From a checkpoint of a small transformer trained on Wikipedia.
Training: a variant of Muon for these matrices, 903M tokens.
MLP neurons of a small language model. Each row is named by its layer, matrix (up: input weights; down: output weights) and neuron, and shows model dimensions 176-431. Each number is 128 + 32 x the weight over its row's rms, rounded and kept within 0 to 255. Numbers have three digits each.
After each neuron's rows, "fires before" lists the tokens most often just after its 100 highest values on Wikipedia text that the model never trained on. A number after a token or word is its count.

L2.up183:140140118177107061126067171151107130066110149088139171198132127103091079084107131132061089118112062131135110102113106104153113093131128103139188126131182097128129140155144142116133096134151140152131101122136153126127117148141162189124136158065072146114092166145124133118153138120125101109136149140129158080142139139105104116139181140118151124127184100096136181106141100018084062185126148109125137111153091110143156114117087156126141121118075060144158137100160139148116170099100114086074145115153149114113110039119120156141086186137177129183108086111091098142112103138124164153095151099082138116157086197106154126160091152118141179125131130197085075126102087139127129141114113094185158098160149188116123126135057146163059129116100118133111056162080155130120151096101066
L2.down183:163111188130113108116111106123098134185150108094142175150106135191152120140165099117105135105160134149081086107108123084128147143075122124151151121179146131137128112110110154094139120104139146143158096044112146055130114127170178167158168120110109106123106109098076137115107137143167127048187159114129132109118110106074146167132116150112111096126121127100112162145170151037106092091107099109104128159090091117146103088096136136156128122087078139103117190103069132145141096076111096097097132116173147066125139097145134154140151103139174020183104142143068154108148115170158123090048128161140141103178039122096169080168091154120166195114115134129120137174119103163142170125082144142135173133133140124114128087112086099156077151118075163074097151150152129134130097155056115
fires before: ":" 30, "\n" 21, "s" 18, " " 4

L2.up1131:089124192101141178194146116162108125132157108177081142130169095082132105175175130157177127086175158109062145081118098127071182062153141110137140110115167149097096103156115212118077115145101191126102089128085128080106159172110154050034119136123123129134123080169114127072116140137142107092135098138100126042132092121095118074093107060110090139123075192102142108130146082110111086144145153141074053119112108116122110108108143139090110136092091163093142158147156136113139080222123107098125083134115176125156145145128124062119061109124126098162084183134092171123138135185166147098104156094174146085141128138104133121109077113066168150153130077180177088125095193076130120046154088100147145120146134099112124127079113112107105104185121061136110136149150089127111100118148158
L2.down1131:104116112122117111149127097149107111137163164131118178123081145087134079135133168201159033123173155106136129149157081131147111088090180185075105079152117068147147102171120146163169150086116119125095133062097152098075138124135182099139169074147133134084118141175146133200128143166140131145108147106141115128143091151131106109114146119062123147168132120119095121138038079120102185119145081175092127199139121115117144110101133159077099112118143130076121149159178108128086086132143129136132127140163127126123133091142151143112075142113108149090129091154106085143132131136125098110096181148122123121144137169144129139111141160134069051084103085092162143134136119111097077133153129136111097128165166230189127182159112108154153106143110110149194121109156095149063097130180110
fires before: " |" 34, "0" 14, "1" 10, "4" 9, "2" 6

L2.up2380:123135122069131154080147166190170149097210082124145076065135079116146175152107123109111126092189130149093185122140060089139101114140105111141159090138166118157119172157113115139075128066125120160115150095150096105122038130102135173123169189154160102137081142114106130156126131145053166169127124109121073060115067176125086149158103143106123140099173123105132095126166130079120161158113104142160110148110177192117106101022125089113126155122078099157162108091177126124103121158121109103168094139122127053124128177160149123159074105123159104144126122174095151144130150143122171133078146106059190086152170121134127113097130081153110150127117153130182133089110084085139130087146172089162158138165133149072043107089154150145082117147132127122111141160169090121115124116130122
L2.down2380:124135170130138067092112139157105130069166153169108134189097132109152129135158216131164120133123158093063145101089090148135112144126110134153083157126114091121159150130152133144115114136098095189106172041109162129126137131149157158153179121106170123133168122119134094167121130112087132137147180146108151101156136117114011153133081164135138098099161084143141132125093149152115134103111111060077113135074181117138158135082145128116174115121205079090156142125137088162108122128141134190130127145152124064112156104182180131136148184134082140149131069139107130166127122145143142156150151143091105107113111189053111130106145091106101096130136059180143060098085107204129085094104120115102131135152137133171147094132150195086113167180133127159161140135138117070043118157119140
fires before: " " 44, "0" 10, " |" 9, "3" 7, "1" 6

L2.up1218:113114112156174169154139083140157156139192098116148094103091134127085110142138147169130121122134191167129116101152110109128105142080114142089073133082133071032081088151107134099133089134218167159100114108121145102093130108128137109073070093121104095129116169044145212155143168106158091117142128101102144176159077130128139114120116159152177115102095129144096148172119117136114197130135143190164152133142109087165121159122148115135120076112161138134131129142162166138086105123132103152184157132171121195125151111122091168134177129147160093105143120111128142166130121132108117168084112116101161120199113122038127099111140147136097098127160084178171157123095119161104163091137163105107198172077146121066093153140109109121128124106096159140109115222125121118128131088156133
L2.down1218:108119097142151073189120113103143128124073123132094096153119144110129143111132130126100086155091186106111134210087132154126128091104189152162154082148100137090061094104121109129145118115077086155107077187214109120120156138110110130175072114115089088078157039079132122151106183149112113078140131140127124194120129122188107127088090115151157144108158091137205123181111112144094099164116114103126138187119149098114119123082135144117082115161102141160103073154142106171129131144163131154100145166168124123123125121127081089171129048094108159082157156122115111166149137153149166117119144158116135086176165104107165138105128070159131087126161142125162146069118166099169107160193154102139158171087149129156133087098096108102127098114222141107096156082138097082122113118119118
fires before: "|" 78, "\n" 7, " " 6

L2.up104:128109157133161127153101065158086194114048122135175109147092155174147123103122124188157127103122127137088096156090144177181056161179163150154142091098164125157160069143148111114101117111193160126111132132160137149084141180122175137105084150108149112136108133117153150151098150142189131113159214131166197124124094068130133095127161116151100107161127113118078141129140094137116123153119126133080156167117127161137116079140128083133132195131165160131116110162141106142137070101089141091113112152145130144115158100129137109100079172141187073178163122113117099135095092129153130157039047128097118110161114200086113127141255135091175113095114110186099094094135180053148125100088129106155200173115145124121128122158187122167045112163119077085092168114174142114170133106175093
L2.down104:146080124206124090146161101110088165132165147105066132119157174125161145162163107144182139094137178190079176149089167153122140153140109130089182130061149109121132125227134136168159125106171180116121070117133165091113125093127130152126164147178120099193138117140110175107086109137142121153133119186151151161159108072102122105130106138091145154171164112130145095166134110069195100140116088135133124104155098156115130172092138131108137112110154119157145090100134138105100136177158081124157118115099147212167112113118083074158102138151135125099212102084112135107124042166137125126130112143178128145213145127083138108198117133065155104093156094138114119147098203174186088166138120126142135169079111129114197151112157118145138125070113083182104141072131169115150148133171069
fires before: "\n" 28, "|" 25, "-" 17, " " 13

L2.up364:106107091087143100133166121127149186113141097149097154106060074123129093126121169119140156116141068233126111164132101042123118151144085090086114123100180152131101140138175106147069105111129209111163147092138088097153096107134198162165094043145162144141145148119121141116077127093149173050110156102166166109180121157079173122093143122093144080166107140136084139128147137145133128139155151152111134132173099131094149124103145163170171070116096075125184080158073137123094132105103092143164142109142128074138105122099116141161113146156123062108085074120137179137165154107136172140090178187153074108131105103084113090105184153107123152050109084138144113059145159177114140138135161162105156140108128116094089114127094128106090124135058142103147118044104100086092148096124118
L2.down364:094208111073101123125089125122122132160131116109150141120139112168166091147112062132147121135097117127108150133139123113134166081174115153117103181145078128153125103107130086150122137112129135082077152139129130120108154118151149125159068082130034134112136121162130118082090099144111149095124140181146076139163182102152173085142110137116110096168127114185118095122142134142139125087132141079102160190091122126136183100087182149159125065149133146103115181100129145117161169144150115153021120180128149151148098098086138163141186047120122125138104073099105101152127191163147090183134140161139157101163143102193182144047169143101087151101168126079114174097128150120096093056090103152123128089150073121142136162155145087130113086087100105162110144120070130193070176160128119
fires before: "\n" 78

L2.up911:169084125130148097212144092137104109161158109155140159141144159158171110096134095128074101172117119192147140150172107138114158094117171112105126116071167142127044167161119093198149124107064079108149107117165147092122113142071214121081144096180151108136134121106149148167148183155138090146165151114112153122110069108126151154129169184107148123123171120143082163127099082095093173193155136090165135088128100154045120154123158089175129109134121092146176095191167148167089077169092136093138091134102076121146107124142106145171152148092111083136138145141114095144132100078144093122187103199142116130169098129150153127144146117030147204095117113118147148091169160097122175146121126109134095099068105052109149139153121146148135102184116120149135118148151159108163207125102138
L2.down911:109158117134109199094162098121099080173095125187122133149169104195070078167138142163110078145064073163051186119144167151213117147121137076055125152101147108149112166104166156121166137145144149062086115143134115145095156202177108084138094154217072155150120115095093117154093210168100144080126112102124101133097112156093102096120107113161167181076113125089147169119190111135214147126069104102159119141125117164115109137150153157099132085102135118174114147094088091097119208126142128143147091120135043137123173166130136139082148162117125109095110150125089138161127137157076140154131095172126161132082140126097121157083097155102071084098111143173150135128178172137137061123133141139154083128145118117152133158148166109109159111154113071095129131118129138137120077144097123
fires before: "\n" 59, "---|---|---|---|" 13

L2.up1326:084165096096112120135131146163115124071191138145115131140120154124118090158116148143128181099156130131159100144072158155104148126170110106110122104171124141109157098126093133151140142105164087116171153098129115112143127157181146122137191119119091114070142092103144064113134156107107111118156118108203086111081141126192154105122135099094115120105151182156105060138081157115149147098141165174148184122066116130096100160205102093135124135149094164121174148097155084072119138119142110149140136153105104096118117084141137155142115092081180145168159216135188115131126083163093136144123139142080067113095123111165143172106118146096143139153132126152103198168073072170154088075130138119140114133122110111082141144132145137127132119120110131118128144142108135181145124141160150
L2.down1326:131171087085130102091089135143163101116163098106168130109150187159123045119128170140149163108144129197151076121100179121081125107165134158151134177120046121129089097164108119130106178130151159139129173167186128088182063148130154126087086087123177149097112116135119144151125094170123160106138131123129101140109163106102137123137163082070077108061101164142115133119149147138158116094143108124135129084025146177099085119146076202123119101089066156096091151142161170141141100124083128142058150185132161097098062069122159122149154154103108130133126177150118089165100156150157143066139170191110104131091193111138111141108084139158157160111095124086125104161180128175099178089130131082121119187089144120094160111137136142127180116073118089150144102100172065111144116111162115
fires before: "2" 18, "1" 17, "0" 10, "6" 9, "4" 8

L2.up1091:193148094119148112125092145162175159101139144127112093128113138119117108152127124186141163092122128141159090120103152123157131144122135106016152097074128107138078107118191148150088121105162133144149123164110160146121127048135115084136093110129110113130128117168156130110095114120186182130100098130151086153113127084118182130124163109128127126126159147099153106169132141139138112067139091161110224123160096179124108152116148088158166095139110230047171166222145117099101115100140089143163114133136191115088166149140080193074168095135109106074121118152116162149174127126153145091048136118159129108125080064077114096074140108115145138102119150130162118163104176122110118126153093149109168148111083132064103165191096093143112085156071133142122144143139098125125151083112195
L2.down1091:096162092058116191126117132112155153208079138128135106092138076115131116141089126170111086141105171094121119138081135153194105126153154167131140131150133147162116108113115093165088162175158110089138093132133161124138195168080108141092131121198085145145051141146090156161139168129117137120124158122094132103097228104131109114147140154179124141077189132132104136103162137112131129110165111136077079106124131116129138130126143120100114118119144150091100230122144191102140152124176140126094094126085138055016132125126122144115201107126134143083095097173107116178100093169102106176123157132150114122118178115150125113143140133100137063171087093088103104075143132125134109134153112160141146119047084108149107169111115144087140095137179124120112176163165091162091160104155059
fires before: "\n" 58, "-" 14, "|" 14

L2.up1926:165181105162149134151141156195134123143137154129116150153176138153147095137121167140105075110102140151153107201151056134186075141137168151197088155116097074099129112118141116132131124097106160120117125158164108099128163097183068086147089113101144124135111184156082157144164093121181158153138147190102031094123138156136187134158106109143118098180136213087124163147131126124109183151127110214102121138109044166130098091153057152120128145128119152075058058191154138146078098144119087128106095106073088130179165103123215137168123103102119145109139118116121125115141128120142155179094117128163125128138136164143124161133120076068081108144156158141117116182149084183198124095073089129173124100190122131091171077115185131128095105145174164139104136110102091165149113141109142
L2.down1926:123120073114125133153157065084172110068100172151096151160122116151121118120095147158119130128145069105142123141152113187138149179097160161114070138118105130103078141107152154086119108118124124051135133159163143148086103128105117140147173116043140175154153130160122123121137100107139069209113101160153133079109130101052129174113150113112169111192134146095171225184195137178156152101162145111160201119121098109116102134186067142150193119070115080085093116154138141145138143114116093128212142127130135082160156078154177159153171118153155122151100139107104178133135113152103114156144108145071113161131157055146138176120129110166149190108176155132115180131176131150114128178133144152191146176134106155167137134129106142097148115117180123135116138107095071152105118149126155
fires before: " " 38, "\n" 37, " |" 12

L2.up1042:082117084187144074151129115137143076169144132092176098141069165164090124131174157149147189167117097179139119101195133186148132100166155105154100142075128117098139144165093129168128118120183132143099131079151146126038152126125174067115141151098123128106079126154171072125164146077151084118110136167086145148065142132091153113103199143159192108114136085129144161068113120145142116061130141123116067086139170109109126106155141142159134136135134113088108109096090154150087126163102054181117172104157143044081045120180140173116118171148112121144146101094098115103087194119124165134155163133117166103136138180121151145154135128090147116143074125116160161056142160165189174171120148056144122093104122163215086110159101143168157114108161118134107126123124108047142120171126107
L2.down1042:160164080118109133134102137176126108137118105083150137204127191131095093139177156155157170156101150149127086171153203113147144129078161108118157139103161115119153077140133141081126079072172085113165123116113108124093097116109128121104127098147133121140090170150160128203073150119108184149139122158088052081105153104139195146159104150120165177092151073142075112192193136120063103190161137195087072094121141100173100148133123157100149145135119105078092092083150206167038074206083104083081155163129136104124090148146153122194104167100157130098133108109113156094109111120153183081076191133116113121148176107136117129120115131092181173163111080151113159140105144122097090163124165099113088144126162113110080062103106125102153152166117077083138131122082093089123134137196162
fires before: ":" 60, "s" 6, "\n" 5, " |" 4

L2.up2000:159110132155141129111055092175114114147101105165115081164106110128193128091143110154106115162109123181062098097082189116122122159099131129062173161104140168096070118093134124185102135103105130137112191124109125119169169123086173160146051134175138124088127165143104109137118100127152134040160118200184113159149113132118099118114141116152111097144098121164140112194134110156183168155185131146132121200145118110077095165159180135151117154106106121087113084130169103085129110152156194131145119075118139107125101111074071124133113120174093103107100115118139157108138168116082154087108146124188145176162141119165166069074170124092128135142187157128054131087124143199066150126130123132118122140108063125096099106195167117122089147161069119124147137119111136120099149135121137
L2.down2000:105161144105135188129108095127114140162108122155095104143093102174098114121139130137114120161200132147099072142119171145098114148090151134125158172104089101125123172096098082138057084141148118065075160167085098128143131148126138161106096113147084167086065141139120104125104076154120142088094103179144100136149159097150153102126149068108147117126147101129126142148178131101154136107123071129098084146147144107082163123106103134194137135086149137147150158195058126133192074171094167116089105145163057108081186067095157115093110181114138124083186178103188143110094162132114133126114112161159110129110117140149148058113079166124096130086191105118131116108144147107140110141112120107096126126106107078068133179138133138123095151121136123066073142103139143142184192200107103
fires before: "\n" 83

L2.up1463:080099150159132133162114150122134159147118137106110082122136103133100129100098209083094082152119060199132120103179086096155171167144083177123143037091188151129098120166164120155169111085082134102202072123147124149121194083093138152198096141176063085161190139126140145109118118137102101150125108148180131193102155097132108185139177180113092127088116111193097078097155094178106130119131072141099147162152103121108138024174121104126115129070115088102099127170157151077149109160149089139134136132182122111116102137102218098169091108142095122078145183175141153125100122107157171096146135114065199148154176135111188073169152159082133170074114158109114133142155077086076132159127151112152148113121082089100121120153124124150137126129077074141136155102120172116094202104143163
L2.down1463:173146083145107068097127149130135046109097120189147122132150134165089141083129109136150125081154139078102099117156162088172146173092164118179124125150078122081103118114153104114087111119130104099118114138082154052133126151146090136149145178088134141110131210114107160131133091114097109109137110114131095192081158200139151141140083077106133167154107120129130131181107096107130168184132175109170157097112149180082153119121186173168132121104133105114107161138097108119142178087090137138087105195159130135092114066105111157089168118126086175219099070109191077182128129132092133119082124117140130100130095110148130101117108115149128163143186119128147133140144125158099058143173144150140062045107128159160121215147138163120149157072133110144090143133171096136116120187142196
fires before: "\n" 83, "s" 7

L2.up2336:154139135120151072135016193157198130116148104090129118091132128109082127197128165132139120069161145143165057080101112122140116101122102098110079090238126064119103159128162143138125155128135142207134077101202193158108133111086116130145145156120088061147166118135106143109097134179170152170132109098061137159155168117149090092153151146068105119070116176159116190152173112062118188101169097121171127130162136125122058156085079085118138134127160163120126149086139156091120154150104179053159121160140189123115163105109132142134074105199156131115164122139127139152118118125138153157097157191106163113112108084057109088089133202158123143084132115113125109113094116117122119101163102095166172128108070128090086154143161116146131108186126152192149148156081128149112185109196159
L2.down2336:114142145154144166169139116215128125123081167196067114151135126053101147176127120153153137125117137088121121085108143123161170169153190099107119105172174126127141134133181093153051124156139155174112115129114171152147159144112150114091165121121115097112146090101165113105191123087161120092146131140146093136130147124123089151184148107107108132070094126129153124127174115134194061124134130128093108097153114127134093147054098118067135106134092159082160068130161101113136146185171123155133160162121142138142099138075146158163131078138144128084164129160147173180134137126095185172131108139145144160105170134119120180176175128085159113129067142121132144098116118124185168148150114139165065077147147129086095098115136170062089089162137149121114189097148079070125112092101111
fires before: " |" 28, "-" 17, "|" 14, "\n" 8, " " 6, " Format" 4

L2.up1363:118135106102098073121111127032094088159108149068131163151122114092087160167118072180146155120056156153181094130106104181082129118136100128192099143164168139152177134127103091126160222104097090168134179115140116153155171085178173096134154141100156166123133065142112139103160142152113154097109110152131158124148135159127127131109119160113128141107045123119151123129178178145148136130114083159121132088107145202168136098108096128104093175137152140122136130111189131095095124137114086152140103153098178144039105149180160108106138094077089142127064142138140068108126099168101135100121164126118148123169155103134127148137156128104139192120116081069127134152106151174188118171101121167099098120106071168134058162149172129059093153154165111138114080105128127125067114166121130
L2.down1363:124148137155086210118104157126142150074027115135126124085129104116132101128131114096147118129142144062120120094132145089090117121178152129091112098110099093148074122090127157038129102149103166146134100148168148104122104208119079140074104113082144049137133115104151172106112150163129138057181150067125182178152123145102184105103114135189166129120122122119084118127103116128185152106170142128129128129119149137106083129093105113132105127120061096098112148150144146124153139060175134146112166185101123107096165042104131096078131126140124172135100156124152101107113136208116115140083168126136141112070124131117146103165094133106145136117140082083138191170065141131141126098082113130085151092149106107098087136111148174121136190121133094117091179112140125130118198116166093
fires before: "0" 22, "1" 10, "9" 10, "3" 8, "7" 8, "4" 6

L2.up34:130150163139153099129157104133182142188166112071133132180164149159156095075157084134133123121068151186137108126150166128146152069100154138105155107097171063080133179118152114124143083072156164065133085127146180104151143149110164167168105119174090121078104100107152129091136119129060187187113125131141154137127139114124097151122135169144112047128119138143139132111125114097083111159124092200147150143126098084116134076130151061121181133131100114131171089101110146094143100099138115165124129136127146089119144104106146194150053171193151114211077149148139103119130155132134102065181153155127124120186100144087209106122114126097119130186124130155147087086115182146123134122097136140155084112091144106124133152110146123111144142168124146110143138127132179132126157105118090
L2.down34:083100142149132135137089151101179147187151138144110174165195129078163134111158094112095106208158252097119139107139116089093107125199138107108142077096116154095116140109137160103152044106103142104115102193158136050222133143112167150149137119130120106161120146146118125124111122096138145159126123086109114164130095098171083138088142220053079084136091126157153143070127113114098154077106081155140175141151135088128129042150157185143168060178127099136140087140135085169085073194132124151102080145114150131126119093132143147104123192105138191164078118149097120122155113131169157133131088159119129108072140079134155152134115091143087113173153116148100095145171081127102163197134146104146111102108056144134110190087127071123140088134076081155149110055092142143103158151115134
fires before: " " 47, "s" 11, " |" 6, " on" 4

L2.up487:104126134164070133138171121114168113193178121093043113156087124151081083086128108128150120180134085137086078149123125175132185085088102122070122107130179140070151107141099168138126157086132169132126152128035172163072081133140204138170050114151145077082115110138147098119071177202124110121123098129152162113114169107082165044115187121190081123147110138107143132146111121122084119199126119179124107118097110128098131122126086158137115121054112061130165090118085146110109077126208177062140168126149178117085159109140106088115129136100130104161140139132149087119131114183117179147131103107111146131144107126086118111173158204126102080150095125166153143160162154119132126099119165125171091120152104172158146100067094165159158066108074084082085154153096141122159162077105095
L2.down487:152125137148081191118179112134067183072140113135057087175104111110097092089127150131178150135174109142142139131160137146142156142066119106120151098125127178120112135100099120161145165124140125162104124110089114099069100112174138117100167138155143085161152071123134106099176155121087142133092120104113117117117130146106132160110101132177130117156218129118194131096075109082056063124157150093089126135131135148164122101116133170109104151173069127143165157125065144072097155099130150168139158086149144194144159150148093059141159155160039132155179067132146099124129057098165131122153109133144167098155121124117129133104167145158158189137065161111126091147127130099154176115137148092108183152146099156094090066134151142123101072124170119154141130137114136130157106155126156
fires before: "s" 54, "," 17, "\n" 7, "}" 4

L2.up407:138162146110109101141058112173117157154172133125079134167105133084154084121153136189099161140141119145141121126181133155126185125146138127143173134125137129147114155136098123154124099107113164154119087088140134145142161113096155093075095123152113129077099139109159155097103148086113111113164114196137164088095111141128122113138119124069165091109128099144122127117138143150153098113093146091135140117108124114123144155142135066111112097104128123116142128104102089173117080121174074106084119193126139108095073131148130112150115124107159146126131103144162022147120110095134135143100113153105172093155119116144168139116147154128131057103125091151088127075038097099057103098112096122180129135104169063127117079163107149158155134137125129137096113175116112117159094097090152
L2.down407:161161157080120085164156148186163102084143168144137101115106081109117162085119175118109126166080113105024085106183120133138111146114142096134127105144100183205097085149125123168127128128071123100120091128211127144082117064126121177131159184129127138123116115140204143133127119151102076119150121162181169151141153121181115164124125161116077138152144130155053110170127154076109092158141087121116133104136145126153110077095129135102132075121109093177140170177133102152133109127123115082096136156093097107113110099117078084110158077131125134137138092112147104145160125087100124107145139140101149101186173136166159163145162169192121117111122091123121106115096129161134097135120124181114081082103122127074163124075120100183125114088092110122144106150130157140123094100143162
fires before: " |" 35, "3" 13, "4" 10, "2" 5

L2.up558:103034087107130198113109125126119109126127172164120184089142132123132152153129085189105094107115093133113089051113117123060122124113088115172096143166119150116126175096132135152161152170099121118147135181113074164095186062108098070137131141126135129108097091093147113081104125182058161123118122171085081104192134144200127121077168190116136125117145125120127126140087163092153143133152082126122128140157091093094111150139134136122092079108123138027097168121147160149152149127093132150118125146158149090139145178120189109127110122107105130189104130165126121134159128116116154133129085080129157098085144091120175095098084149117175128158217122120148124164187116107132135176121120118100122119118157083131166111084164127182107107118128164190114087135158122092071126135090065
L2.down558:131156139103133181096141145144105146132092157164167113067086155190145115126107129187182118136115157149072176119125138147162182165197165152126066136182091152213181084085125161132098156193054134116141193104141149147137158135108136114137120182141080105088123120106148064131111122164168076127149087149137073129173088170149145136148141146191064078184132103171154074117172121116098161091099145135123106144133099132192130158179162079164153135129139129149146146128147134177108162068181085108179112116149129094107110105129088195166143120098178111070122136127161098141118183135121150188166141119130085100121178164071113118095101151126146114122114218183176172105104151152154155112100161123177128126150163157107134146098199160071118098120125112134105180107197082149138144106105076
fires before: " |" 67, ")" 6, "\n" 5

L2.up1119:135108122157130169098105164106106156155150133206114218117180136086117126183142115154080074143090144200158120119145099122123134138119102131179128122118092089104099093137082134143149122048147079111086101092121187141137155095141096106122117106087140111090158145170111089165139092110147212102117160182108149129111107152161141162110133100141060084153183112106125179147135095129083112116126123144129151143065166124120137119128157122108175183140139116133125086156177152194121113170129067127076059148113127103109096061094119158105120121098115097108107184110131152114116171166143127141116118107093119077094206095117125140145136099102101144166123185142160154146076080169123101140071100136132118148161193174133118158116126123102134150136187151084155116126104136118146167133085075
L2.down1119:171150103114167147139120156127154135072109154135093172167078103191158184128127161149094111150094082156140145148118120187121125192107188104154110091122151114115170150168137195119193143099122087140085111109149163117094186118126068133110098086087125139156096168127131109071100091082163154172077085142164094102105134095140115184123140119148154127155160104062166231119161106125108108097135159135090161103147120119126175107131134152160142135099170135114119117134159110100078122087117124138100132100173136104147149131096113159131136115122164150080125126073087155109083126152101142184050094126064147138116146106132166172136139087106118155099127098158123100095153156076192120140115153103174147123117076102158081118059113084088106095123165186119179162123120126071090063178076096
fires before: "\n" 59, " " 15, "---|---|---|---|" 8

L2.up172:109107124109130121131186120175106118119116111111132156134109135173141176102150112142134143156147116158130065124117116127098188112123132113168098085210125124101102173067144148143143183124154154125097148193151149160130127124131128094126174152155096132130083128110128107088085054077088166108107114101051109120136137109129112091071143189147138184201128100147118094094141165135122112101123119149170139131101067129128191151087146139149145143152140133147087153124177146151078082144151154183147138160159165138128111120107172129184140196146096103161150101148111115123077128114196130162095089084115098167127173125106226095177039086179099124125151118092150133196156110110180077163131136144119123113105150117088145116144128058188174217128140086121106140127106170112144177116132125
L2.down172:073184139150182167085135100151084126153168156178134140111060146197150208094090181176137147132150094171138076158134109145132128114146041104147144103143141111170153167100114138141103118159120190136145178170131155142094090135082160142123150132179118134065105143146079163102107167110128139086109124114089165139159079137111157114092151102142109111153129075125071107124060131118137117112119143159158151118156148169114140166113139099138121137082131132139118153088184084145137117093104140120177059096117136145149129105105142163118069188137122060179125100110108120090137123101046153098103127148085119113144135216130103184188073123151132120183179166069098163127146148109181073093131121103103121068074130127183072179135118178134194111136097136117139176147145080160171119086194108
fires before: " |" 53, " " 6, "%" 5, "F" 4

L2.up1832:127119110178131189099160160164174184130122137118123152114158069099130207108112176140166106077161086180123145106109114165095133094135108111121091104139067145151125137092098153140071139127183203116091096148134186113160139149106110098091125169114167119128116109053079159141099152198118153141141116074131070068117059150103159099161126145132138118197136189121118118075124119064090152172142129137142093096100119142128114120110077116184102160129133103106168117126134101075099070187104096085179108129086149104134128118174146123109122103105139121112110099150145100158139171186087162054090082115145145129096173097137154085061057076153098118176111099172202098104129156123099100117110144158154187190165147117092100128072173115135105139102115085073134104209158102166077108203093126
L2.down1832:125101027125157133127120104102149136113121126130100154107101180140109097143087191113108083170096141124145168142085078128102130115106119104163103078089137133111143147156118125182125107160092051119139145066141125113094165152098048139158156074150091116104144166097155060159107092082113127115107136081133131172104134146093076120097151136066173131135100119165143103144113153090105174143179133145054116154125159146150140108073116148127124090156225126086089121171158144144106116088116106243133140109154105075153141106142170148160151115112163116111167072113066106181115193094127172186113153126073152127133139141123139107113136124149111097110132069123130100136221172133181136147195157106104142110146121134135120130055143146139130106136130171157197070188123090191116106109097134
fires before: " " 81, "\n" 6, " |" 5

L2.up1754:174111126127169222117127124129146134139138122143130150173111104093108102084175117055093077130093138197138144146145088094115179117090145111155108088127097190074116104127131098111135139071129147140141137105131110113103134113096107145167121099072104129147146111118117149073171099151108094141163147117160091112162134140153210124140099128215121138172082190100114086187174059120077127101164138174148124124126167215141099121113131129119135095156112134125139096133130144208099154202092149158189081148116057097131169118106107144161134070157100123108117105150084129150124166119099144149095126105124122129130124158119111148109155098102094081104157113125153117189128173157102100148129147060081169169153141143122101123128144170163143156178095194162069101099101081106108197123128091
L2.down1754:132171076135127135149152105188076204146146133158155116121046157157156090097148100087137183100099090066158123138130157121098115136107131148169179106067179121117152104096150161140066124154204073158171091120122167154137160129184137123089104082213112107125093165100136147141124141151168113159111159142174125135144105177169191200140194137115174165129150124119152101134157111136099077131094138133065076134135050155068144160172166127139143142124143087133121096132090130128132105099142131115128150148176156113081123146149161195153144103086178100085105147110142124097150113120175161156059145146120137133128118110094102148175109161151075097131084191115124109107096144124093196150123135205162161139080108164121239079108087027101158062094134134167174125077090131186141082119109089
fires before: " |" 22, "\n" 20, " " 11, "s" 4, "rs" 4, "|" 4

L2.up372:134133115147092113097155147139150149108108127147160082149153133108142117106119166188131142083115173176096110102104153082139106145145109145126106080100174073125097159097149101117131150129147136224083167089165159126157185083123113110150094149176182139146144165189153134153104131125139131141130122141116171095160159124151130097190128080086071078082133114111142198146192088154145125090158065136158171125144108130097095137116160139147071176115157159122120125082138127078114121111089122109173128099173121123114150102101119148100142120171125122095138183143079099050135156143098075125054116149128068129104125120164142115122194157066112206161129149094119191122141156150114205113124151121115138168099066068146112094184159089191074096164050177155143199148059100183124107107145115
L2.down372:101094173126162126152125116214119118144101124139103089181095090152155123116132112114158117117095188082138090140121157197182128106152172117137133101106151109188136159119177132083103114150116100146160137187165097092129210169139135131054066131190114117114078092140126105132175155100202141065126137220132145180194199086158150141157148137142135176121129116114107162099192132101150082055173080070093090068156142119094151103130156112135164115128139126088115120107143111151180112179120139088064111145172096137119132096144086120120114148108190175107143180099057142114140136144194130141085147116128092174101136080099158119089143101090185080148111153099108144107132159148160179142133128125143108076096030095115130150104105125084058126138145128151132140100140100103158099118122118
fires before: "-" 47, "\n" 24, " " 14

L2.up482:119180099148153163126147107141138115180143095141137147109076105085077158115175157144127134138113097163192147130177129093113118107108105146140121174141158155137126144130155162176106106177153155157113090105171129150128104124128056096119100161149132124081085161095092139179134161137086097122113099164099087094115139155158156140069124093165140120193109141140114128178121088142099152168159129148184112134106122179136165137086117121137121065114127111067143159114084097122119128144099106130158130143078107101140115140131119150168136071088157079123058125067126119143169104125130138118080132190161131117130132142125137194103093139139133106166170128094169128140098133151144178161192113084170113173136156137103084155106173058105158082146146126085052169133099052067149045149078152
L2.down482:135130117160143135192053149136141085142175150190123162145102158157128074105159137159138078087125177081159156135150132115122146125107107201160112122061041163119089122121115188126132160069135116100091127155124105122110176149097159153090150128185104194101159138128192154154162195134113143084127112069159078135153149134131151139101168131101163099138110142147078154210114099109075104102186127174074132088172120164136149157195128129142168104121175141111116101123127139106117089113089096152169113110141164121134148121159177148142119116137125125118105090134104097155114093122134109152118115150131091141141138196113122129138140126130144115135143144131180147174129060173106136137132126118105125242137146197142147167149083158119130089135146188164145147144122066186111112125171145
fires before: " |" 22, "\n" 22, " " 19, "3" 8, "1" 7, "0" 5